{
  "n_layer": 13,
  "d_mlp": 768,
  "vocab_size": 1024,
  "parallel_block": false,
  "init_std_o": 0.0471,
  "seq_len": 512
}
MLP neurons of a small language model. Each row is named by its layer, matrix (up: input weights; down: output weights) and neuron, and shows model dimensions 0-191. Each number is 500 + 50 x the weight over its row's rms, rounded and kept within 0 to 999. Numbers have three digits each.
Before each neuron's rows, "fires in" lists the words (lower case) most often at its 100 highest values on Wikipedia text that the model never trained on; "fires on" lists the tokens most often at its 100 highest values on Wikipedia text that the model never trained on.

fires in: "the", "a", "then"
fires on: " the", " a", " an", " p"
L6.up193:464524583418536359531512559435481424419483509490473561459476494458556515490465539449533454564524476478474507540505572423443415465590475533512496485425485575448519466430502502441544544574438485469459507464472481474502492438513414543493451432489504455503420555566516464523575542544534479557487657507456455432409353563507461537520466491510522468468448439519491587495549489490483541590488463444453465505457525510539545426485479437509501591491493461624465493475549502556512543573502555467580534485531516549481479495451574433375513529515443427425565530530486560444500419400441570512
L6.down193:489498413576458516543507495470501525599496544441431442458545481480405527434561506569521484433488438456461538465528452524521578532562565462526509571534590495503522549459486577608477550547464568519490532491523558471379403472416635480554560475531605483484514485451464613456475556532519361527493489605492464580588585499558503472515509512555516484529540459472523492547437453561480527467517524496510510494488465588481424503549630547533493399518510554447499526564513523474492500408420477508568512507509532540560576425495518541493514421539524489611518522393544478493481461482528485555

fires in: "with", "husband", "rebels", "without", "having", "rebel"
fires on: " with", "b", "in", "ing", "v"
L6.up541:577435519452488494461583489539523516525489571519498450435599492511499524543465582534418560445434566505420551482392491548569432477474513548484434434555503519519537539467447503458519460479445501498410479517483451548553456516472552439507541499465611494559485569516519537467497407531402516369579472577440491526445499637486522550469488494522487477493527548433443468469528425408493444465437493540434574452458537414509574511493469485569490592487523529460437430546555493506434493511544451439545531422600409429548606430570455487445465534470427521429518484473515493436533569438469523522
L6.down541:424478490428453455563496494498534530431455445456485472416497529513468460503483552599464417588452514506516422506573471441413466434433493559503535588552496524547565453540608462501533497548450537441525450547580590548419557393506508461487552515585490468399397494500580414473601563469519611505527534520460505519524568429574548478543433459453456467480524480478550504544475492546517529428552486506549478584487534495475495403482433461494529415482542509509455581507425541523482492549488573524575503501493569656442523504423516496450508413564477457458544561513552456497476527525572507465

fires in: "a", "just"
fires on: " a", "ust"
L6.up384:445498398564446509526556410463481465517487532456454566471508419531539481499458500531497567540426564489501477466498578469436527525518482434361461418504484398519425446521547566534489517564435364458461483477413484542526425534446403486522512569611512572532451430557458510460534492387434493453405436490494523545540462505423471550514519522520595544441422486520436509508553527566503523466449461477453563464576442478488577512469532514546494503418577598459531478518492471430465495503489485574503421413469503582527467555568464509550458567518466409499585578532442477549509520484485443524
L6.down384:543474545531556420540485545546541530554538487501522433396385571496458485516393467465488537523541580418478517434537578415573472466490492559567467507474434552536455437565556543505554423420501552513502434485485491520440475455531540552490447512482477563505500549486567461602458483451511565474463535480523564496488488478446576520446519491531507604485440424551573581441456514537538483552469605451467449593500595523552497429470473451527575553593449454551486440546505527496464531490454444492560569541461574579556465529555538438467498535508568453514481477432520424465469563502596635577

fires in: "same", "that", "new", "old", "following"
fires on: "ame", " new", "ld", " that", "t", "ing"
L5.up499:486506521533504510509600512508570509552493534438408453445551441448407422476484419476455453577530535575538589436542507551420493429492475460418485569593450426542484408448564519547458525529504545465538520553549554458494487521525452575493579407428399571426517512468465523439491510618447446530467351446519434545559574533533513451440494507539515551545504445535466421510442494523542491496486425496479524430520418518475607577483507472477547553531539441447571504549506414495517470530564485442549470489419496437557523438540476406508479494425525522546541429497490488450508477483575423498
L5.down499:491506457494450495547467472548433553563508567605537454468491447452523539518489506440452509486541520515457566578508461531458543572562467503523526454501562515538530504497539530575591489523447588439497484585450358500568439501427618506511484491550543503398522409452470514460525607496484447565384509414464567551495492512423556595407524556487420407489479621485513531441493436520496439527483509571507478405480492591495530538521499500467528415402421523472561455395403444514493531430489542472556530525591547514525479528491494544532457592442485518472467444470488459482423513502499510460

fires in: "as", "called", "considered", "and", "named"
fires on: "ed", " as", " and", "ow"
L6.up741:470387430453580410426525615551528434579546460470448524484493483491500478425479427496495428539437494413550517462503569485458521464498493439369480511416449523465479523472544465435519447515572474487433553537593561450516493466538456588566429427581491491559465605396533494461496488522530555554417470506489471511513486566509445440583587494521530549580524545548556531493487530489417492506528457529536427546447451482555549423546453444540483446527596569482519490481480548560466442449447494478475567551529558445516578534484473417607520435486536513511583497471518452486553576429575523522
L6.down741:565593479471462516585512488450476474438493487553457528495419466509552452495555490450476458602499510514532485447512413436466511498621446464549495497419521481416490516530412585516450494448369475463667461457474469537553483448502461425480460523473540538475517583413552502433511535514441462462568492493587500441462549493521491407560518518541537543489543441529442529510527569508508502499465559457513596505582566500458455541560507453485448605532456522491522494452377503527499448403576516526421461484432398529461510516515577530535568499416478504574502424478513535474485595484554394555

fires in: "a"
fires on: " a"
L9.up705:569527351538521521493512479471429471582542425453524439469520489528464552452479523530522570439496571445500455426501581553527492591612414585505425555492469541553476531534459547465543511534462435526447518467462448502454540460471394534552547463511446575417477477552539541569505543481462424368429467423529485509501495492598459525536501449513553442476444506467454548499478553561509472529612545464446546499493510491596583542468494539507485494553533543486491542538465559447488525488482566495467545531511551537586358470583501460422487509510450428528628543550445414517402524473524529517
L9.down705:533479429447516448547526473452450569518502406370527470371466511517506557536437458488568497458509554456564599382524481472432460476504469580518414531505408497583509417491486498456579455574447590516563544480492546451353489506432444548562401572488502544447509448469532492599459353541469548513466532524521607541449580486452537497505508534466524465452539512572578556438499594512431416501476527487514557483426519472542495500494453482456469465510473492521530481446473515485476515526476531557455463466549615466561479547517530512475489541379483464507498473445470440487505573513474458543

fires in: "however", "he", "his", "having", "how", "whose"
fires on: "ow", "is", "e", "av", "ose", "er"
L2.up444:467377524452449421547466447495527446417505459440497520506528489602444479486508504515511413526480469454491570533458569450514485387427513466424579505438434495516583563508568482556550491528579452497489458474526561502552499507445451500513499485556486491454472405536479529515533499498494411406456471446623419514564444509502502486515490451528560488579589583559448489509579497465487640539459439471612509530546464550419570550512459547488456511600503516483468518494488514542553480428408418613499541425494538498475499409560464428550542565500459526515392525448474427492517464524553493568
L2.down444:496499474511580476567557468568530486579544457555507366544486428555627492416489514558514539523559568504433494534481533545477429572470524529512595469501504499465516428584526436511428522506479523456467506410567496494534525372537525483541529414478482562485421508540359460522510613503492442521504490491528537507486519451499469498552477406516528429484467454522548485551585552531492426425536552404397411558523519442484508461577506552525458448452492566517491410571561471498468580556445460372582484612520602503506514534470482427499473488511585495570492526486509515500521513554506498477

fires in: "and", "as", "with"
fires on: " and", " as", " with", "ing"
L5.up359:498514580549450515425529520539526427583567573517403499431616422542546561422457550580505406429434490421440463498460516377505483588511549481528497466501499478524532534499494494471535462512551467511432476421485543540549532492439464544553578444536523555513561547490495570503542568553519519435501466526484437464423477518602587523486432596501545490490497459448451502510547452409521437469591489503535546501575506537525417465472481519603488516512473485486447448568497495541416467460459589495510660504529469435469527506533433517567431578457574506444568499437471465511515587463563502574
L5.down359:589484459531464557531466581494438519488481442512486497411471494454484445545597499413506480490443432558436468480419534411501467394455424487463575496551456498437497441567465474459474521450561685517533546500532532465503448534449496430494507495501577561483522538476509542581534462432491412488579476473530523522331530402432483482513494499433504420439519559458461504465545541551590555446481517396484434599514488417430409549515453434458442547455514509492585549485483491493560519535539481477508436542491513511515457454497506441473495475445524507496485469498490635593485519585529487463

fires in: "this", "that", "same", "each"
fires on: " this", " that", "ame", "is", "ach"
L6.up217:552521564568488513539413510554461508579526525507530494469490500482434495534402492448525534495575502479592514467529417551427436501479396435490495480561534432543458505482579499534542569565500520488504478542516464521527532533437523434518485562557583466480488506396444543514493487510526466525528517555570541592477574416508623550427513512465497553578556480532492507495464440561505492489550588616408515444503470412480515557528474374505481513482458499436468457499503460537394544459501519391467566444622459538546446441577462514615348501464521533521455445442512469460540518418546501532
L6.down217:500484469403512447521539453588469477511489562527486463595612522611486547445484498492527472490451414491535466475521528462387474513563441524548521518485529437500500458474437502520538444622512454529478425533540559416394513505438627513460492490528499522531472440523446499622453455527588470597432477516449520518468525471381595476456562568539490499471479469428522545497376459543526480505516507497583560478459587462503577482463515492512515455539498468523512515441450494462431443455490484518563544470498542614584470481518485522485491602306450467536518444499523512496521499526559424503

fires in: "new", "old", "according", "newly"
fires on: " New", " new", "ld", "ing"
L9.up364:416495569519493497530564542576500653561499517530440479490531454434550446534422473520473527487518474502456563539497477551530412580389550527436479564484499491469504509521568521491557447576486490579486484535530475587452570539491461568457560582427418548581492520432422439511521575551511468403460540394418502536534487587497498383449510459530426441561609402471482425489454495455505394594513525554509601406459498521524494560552600496522531399545526485469458474524509507495446536512473525545508456512553546516554548478501485489579493503479539442491431538419519555492517443508466482480
L9.down364:498503497586475532583614482450537556558484454485522432529513462461550431457501489420499469417533395593544479570414513492521534530474515558479559464568569454548525483451479438518538501553492481521460430430478447401554495428444541489515514522376489513592520528476499496589582541499395461548417485598506553462465465464438539546553453560423409475449607442511500475484398519544414533580502477512450520405499522468591495477556505560502498575526514475512505454434546464501570496539485488502447550468566522512508521495599558547445458535596411515449458466526426480462571523473526517407

fires in: "these", "following", "same", "own", "previously", "such"
fires on: "se", "ing", "ious", "wn", "ame"
L5.up513:538429472382389550536550511486540532433587510557461418560469559523388454433478436502501479492428518487469614554440451551502442454530453495466487482504414494444443487554506463501536508540583495480501551552516527504468458614573534487499553511456470492358508616469524488551575619530573579551449452407573471501425507483413494512481475470498450489499480519460541547484472540527560490454455450527438534490540512527543457556514467435450451589520496584448491477557534465528586551502689531466488527504468548492522458507471495431491449524500446481574505423430450488477529485542543469449
L5.down513:484498498517564449483512434522548494615512493614487542532444532612538567506515505567558379513537539445495485415491529573536489555550548520549582552555621478456555557467553471559537506501437498511446511507558448453570537444504452473510423536463479510519538380565449489556544500515472382495479494478459565438491495466560522452480428549578501466590541516488539548514564532597464426510454498510488456496416480434427525524494523475497520443456456542489410475494510475488458443539513372458490559529557355515474494535405501512476506500508546567496434561443517507585562436413392529458

fires in: "the", "original", "a", "then"
fires on: " the", " a", " or", " an"
L6.up313:520551421429575437497460332452557404476483514486543589486564440467531520513482544475443528582513473438370580471423546539451532528569455473449471501523521481453477447435592575514532463543389489526479454554485425401417562534461485612602535461523505490435408440514445519448522483518460428614494465485484484555494461574464432538466515447484451456447465474513494487408428498508528529508616519573464528554472561500473435513553497479494444562446455475520464414425564504520492561471557500485413524432552574470539502436525488547470481460488442510473477519509541558478482515509526558500
L6.down313:417487474493534593498461579470530580560449512411499552416422432468462539528495515444370475382533530461475476432575432475547494481474550576546482497388420505468442502487426494448470506460440555472470497554437488579356547534513650504513524489479518457427510481459559540519458458547467532482482473448507527527485524517555487508518484611482476544482498457541423475515501455394454542398475497531501486448494470601563434512471464473531618492502462551476517566495502529459574500423427569478539409546471482492487547578394507523477525509555497609551448482498497496517456583472523440456

fires in: "military", "of", "and", "mission", "mississippi", "air"
fires on: "il", "ir", "iss", " of", " and"
L10.up523:430487450533406456521551491523387512522490546498494523522500536482534466441377441501398400548551472582510426506525547598453498527423497482522425539508458552512454543608481562402582549545507422511515527438502508464473556515422554467490521504499529566528587518440453464453550459545470544504484490516490550439500498527453409389558411510532569571488513481545533406503397430440499415545569439561527486523516536501455477564442514504528417533420552560501560438579479472523497574432499451506357551447533471504560525407555541561519509507451511539503506522526530493534566564556459473548
L10.down523:492501473505582460477534391560560571491574559528522459528512507551500466498548455485496535537459539549522493520523584448541567577489555398521473447477489487420531519537561522512392535487489441578524512487517514526465516511528494458427427560486502545543588460496521534613453471601452497548544480503384506489517505475551484480479464458560482487447583514462519552437552480437556526538500500494562537497421559495588516405390529581543462434490523560520488621611457457523602538344498465518470533367434470486510475464488554513529595510381520546486485517465517466570532571473435557485

fires in: "this", "it", "he", "its", "her", "need"
fires on: "e", "is", " It", "t", "ts", "er"
L2.up682:485479459450517457559492538459523528464484549561496576517606476512526601514546535543485458443428466450481516455512590526532492583555549563529482445541483463586455564512538572524382536409531566560500482461576523486507447557376526475474484478416457474560515461597559477475516522477429440399519484396664542557499470456582480604535477563487502537530523520436516481515568468559498587537523611444483400528556489453510464567491596527500533467553601531515503418486496514517492508510418509470549465433493518490521516408597463501534479558468506554504455498514467451529543426444511577511
L2.down682:489532435645470525543521427601418464436542496451602476476494514520460493414503553493528472579515563421529539541537475475479553483563350521485539485477568361525515472529503489450534477582427548449482527472465497506524438481553530604481427503533488538466472523516444518458539586653472443542526572501446529485519496462458507517494496431516494434561458474545439424430556566496493439414468478588532505569515405530427454474555522472560503504495426555502492547507521444516532511498487473451537557516533419540554530516495504436497515537537606519508447495389536488594431474467604423470